MLP neurons of a small language model. Each row is named by its layer, matrix (down: output weights) and neuron, and shows model dimensions 186-313. Each number is 500 + 40 x the weight over its row's rms, rounded and kept within 0 to 999. Numbers have three digits each.
A block is one neuron, or neurons of one layer that tend to fire together. After each block is what it responds to, as a language model described it from the Wikipedia text at the highest values.

L4.down112:496484452471501506533473400527523427554540490553473465502547472490502501541518500408456500499471462454602519472519468486437451512490468513566496470576528471478447503475548581501505466491504530497485568542520441498530496565527473501510467465567473512524537481492556509564463409504540520463454468493437473469495577521437517432494505577499534467512529541479553502568506473523517458565489
Word pieces inside or starting foreign personal names, mostly in sports and results tables after a country code or pipe, e.g. Jos-ip, Z-elen-ay, Naw-af.

L6.down4:477503434528565465484540443551508580566553480513564503467478485572451520508556470444442498577501507453521470474575588439513448531506529435516456471502603500527511524533554556557530437416460505497515423506500461505520519441478462506526479494514575507468506481446516514466522516502496492486441498497467469538503485527532459406456445461525509468468478516519548491497497525453489494517539
L6.down114:500531473515483502508503451485491488468550435480558451469474537474479548529501490545406482510487528461560507481536497553499508557505491476447542465468522549522511541477521519524503506449527343557522575524502514479512528459504527529461427471543530499482512530460546543492521501523474474469397504480480521481502572468482510486484500512500506426481536516478458488536444549481516460531484
L6.down235:511508485497453516453504508499467530546497496473467493507520527509480573448523514433516470466488550457465403459494513432421551607516467510532575524445513538496483549549499433505489459566444517508490529504466511586487555515477506546613491495516450484459532506534451544536470441522611462420451463479488503487482515514434475450425514467500559492490449513480502489520455551550468491502465
L6.down839:475517551470461472538558511493515502436516535508484510482482549500551460549493519507417427433566447476443590510521447510516502443474447423510497516476487483504531522504530552508516533428495549560501431562424525519503485482534471481475511467497491476515505527512449512563429506468530503536563513502511542436526506508479519456468542524553449536470421475540511546431508508524462536509539
L6.down1106:443506501548468527512539507515583528545540446554502511586455456525532553510520533522455465538484495411428529399514450560480496471514488519467471532548571542513503512532536495486530495450547601531486554516459472490518586518512482510453503524548521524458534492515497499541552506512522469504424465492518562483489536400472484454454488491485510532503494560491453589515541490465556450523552
L6.down1474:555483557463531524513527500463483558472512448477475479427503522451515528476522478585523528439554530535525623509521475499476430461525411459526505515435533483611558567455566478439479497519470519565514550477536528456511492460548479511507540488504561505447446533470493516494497471501470542558504514572521527522542529537444542480513524501553574503493497507532460481465475500493479563514535
L6.down1963:482482506510472542507508468498452465437548563470466483474520497572533520489496420504572549495519536500512538496445497545394530511524480485523467519441574519548501504455515474508527564467585495492552528515468497573439457512580515482520458506538545495572446525546550496558477499490438517511466521500516452538517460472475522499501498511516485446509462612465514507516542518516527581452510
L6.down2029:519492506493540523561525489460546507522470498478493583512543529514506525554466484508524467465463502492520484550547484477426540396507456526499519479421511485575535520461537466466520548467538405546486456515526517545586473508546451486511497430573545525438489515469522576481486485514426543466502480430494435530473542489528493528487457486562472494480510416487600468494482453450495574538539
Given names (or their last word piece) that begin a full personal name, often after "by", a job title, or a table pipe, e.g. Mick, Brian, Sean.

L7.down254:457464438521555492528524484524486512438511411498521504480490488520514527500489511570458524507478456459511456517505516472483489530577451537535589428447453481588507524422509485497526526497502467536429540493514467493478525538445526480527515460485508455512470522530522506489539582479487465517482455463473471498463542519451492466459470469561439490550544490446564433503480527527461489507452
L7.down285:504493466471501574556503450528531519496468521516479481437434479488478498538501465542487506507538471570515537494458535444479504496536471485557495422491452537535502490528507468534535567479462516463518514464497469407522498522485518547488450497458507492443512494536493432502523571527501484511559450439564433498454493531461528484463555574512505482540465481517559484506557493455572499542534
L7.down971:489453506462503501476523473546577535481599436474426481510408458543469510502464511446443486482422551426514488504529484511470466544457495567531408421473469503596521448507531552486541491503443425471544559471495517502481457487484550459536466621500490512511448443455478521537561413482478539481492463480461462520511567437471507501507548513435530476477462544492516524510473563531501474510548
L7.down1470:521492505448559508490441483568512490568415477516542478422477483522537463533494406528491460551529424531464490515531518557463509552528465496506469561515427439536469522526465561508556557532531493491536482506550520421438493518501528511550488518515476502612529519495568546563488521428515525550538470506505487535532556524487476476417478452538482487541472548523598478552514491395500491486474
L7.down1690:507447492484546442523475483492512576460519537471491489446480448472496463561470491469471504406493460444486491570514545461455491541524469517486605459481448534621530526515521579480556535464488484586480509478535510436546474482533536553527545505543547456509447506536495499535503545508592438551462486416526487541431600545484526444471546466563548525507522510515556530512461446508463522533536
L7.down1838:446526453432518469539555515469494508465476471514461438514462505483492527452467521563472517455491444427477541481476559527475480555558472476496555561516427544592559492520576505482492549473530463491511499442536501414490499506487555556550551451500495470496437471480511490554546548480544432504483516541529484453493496484528534499476550473530496493516540504517459493440471502590441513525556
L7.down1919:469471446489495504518448536510523477535553468521460514512491493444465483464495491507434479570485441522542452563470551542529514547471455530506465507481519472510547477436511560545512464474542448569507550421541499479474465478521574515498478581503538525510409549448502497464542531457518465504452520521488403527511470464488477488443539587532510499539528504450534560530467538468509506533508
L7.down1994:489482484437449569518478474515468520508507484566469495635517496410479481545537510563441481530544443515544495517530539519504500518500531478534488557553507499454515486470481506501494501513532466489486534433553533491495463456520506537552449559454500480461419495481489458464456521417521495484485487585458515470482451496470517527504505552556471550430482416537568548500507504402515507491505
Given names, or their last word-piece, of people in lists, tables and prose, often after a bar, dash or comma, e.g. Philip, Nancy, Jody.

L4.down890:527555490490480547553529540515477451428571546491497526432590500522461549476491477499510492499482431435479552521437490534515530491502535492500534557567540554501548488519451551426487474474462453442552506491497572553579585507521577501500490463469482481520513519479512543492430434440423497500510529454553489488535492517534509462503455463439514502501489520514570484449530550464463528460478
Single-letter tokens starting a word, mostly the article a after prepositions or verbs, or b/h opening a split word like b-ugs, b-ooth, h-ips.

L6.down294:508545456545456453515496475544481540510523476488489429488519466559570460507501469423556530532523539475514556516571498493446509531487557493504574497496466487561487482489547511492537499545480536549487505455439537525508489539500485589502462462501461411554428559520505497466429442475519466517570423434462532518500472502490446497420501531472515535582519549512517474442520527491540462521433
L6.down340:488517509462546406484483474516539484457535492457470487413510507495435455476542491492472483393455543496472534482440549500511521576567493508502576449468456487429533433471447512510575467545467520508484525555570503495502490497477438503494454482583484461504475508562459532538443466490525515611514439517521464491517476499526522495532455540444429510515531437506546469504448563411464539489510
L6.down1073:495538418495477509534487500504495525474562526500528503440586512551486515424518543457492518515528526440485464460457525510567516482531546540511532533475545560418510458506467560448481485464430521494496530530435527519555524480516442465460479503451554434553447478417463473425485463424495512520468473544527533429398537493498467471559476522510474473441506459419547500550514540484509593520491
L6.down1225:466513473537462473533515483510522516474620483410519499513535576512481446457513526534527485496461479525505531465479542521570435484548561523474469452486541502316475516487436628504530516470399493513476447502439485477526517559459438540479530541519525460573518506488513457490489539446458547540527459439520497476488589459546474500535488517503461442529522541526510545554424538516550483529568
L6.down1515:503403510521492517537531469504558502571525533505546472465482516461514527453476502522520464508488535503430568506498496520457526538563515447450470545521513520457560504494502452519477472540557485500442579509526536521509469505496495537590536509503509425540491484484481503508551490524561563472493428478474501506450516468504454447517474506471485426494505470473522529509535533473508434448487
L6.down1992:513490449511543500483439541533431503479488505518542466440573476546513526461465523493515543440466567499467485492484546489507463497518573536515601525467496543520494455585484486494501420491470484519518497490478424547512543523522491520462544467525501420524452481508477528508326488565506564560451449490449460567537476482505554464461491556544442484631469501514540547536458499511365550536476
L6.down1999:492492534499494509525564446540448503510528576420504518461535491553500418446529478496524530488439540410503507503460502478468479515543559487483487492475481520490521501562491567498515433471496483544506471522489459589467501486524475517562512516516531450543494477493525447569502486502498483507502471438465459539481534447491566421486447535502443519500476532535586475569470528524486587524624
L6.down2007:453510502419508458536527438453579520433600484440493558414499548476447518489522564492513510549472520527530472491460539471470428510552557481563519443535538500431536538517437490499491487503483498498496536524536438540422508508465474543532513567466551527477543510543486421556540519513480475529465486502560485539455556402495529476448505443542481520505529459521523568523558548472544480449591
Single capital-letter first pieces of a word after a line break, quote, parenthesis or hyphen, mostly proper names opening an article's first sentence (Mysłakowice, Kobsak), abbreviations in parentheses (CUB, DAMO).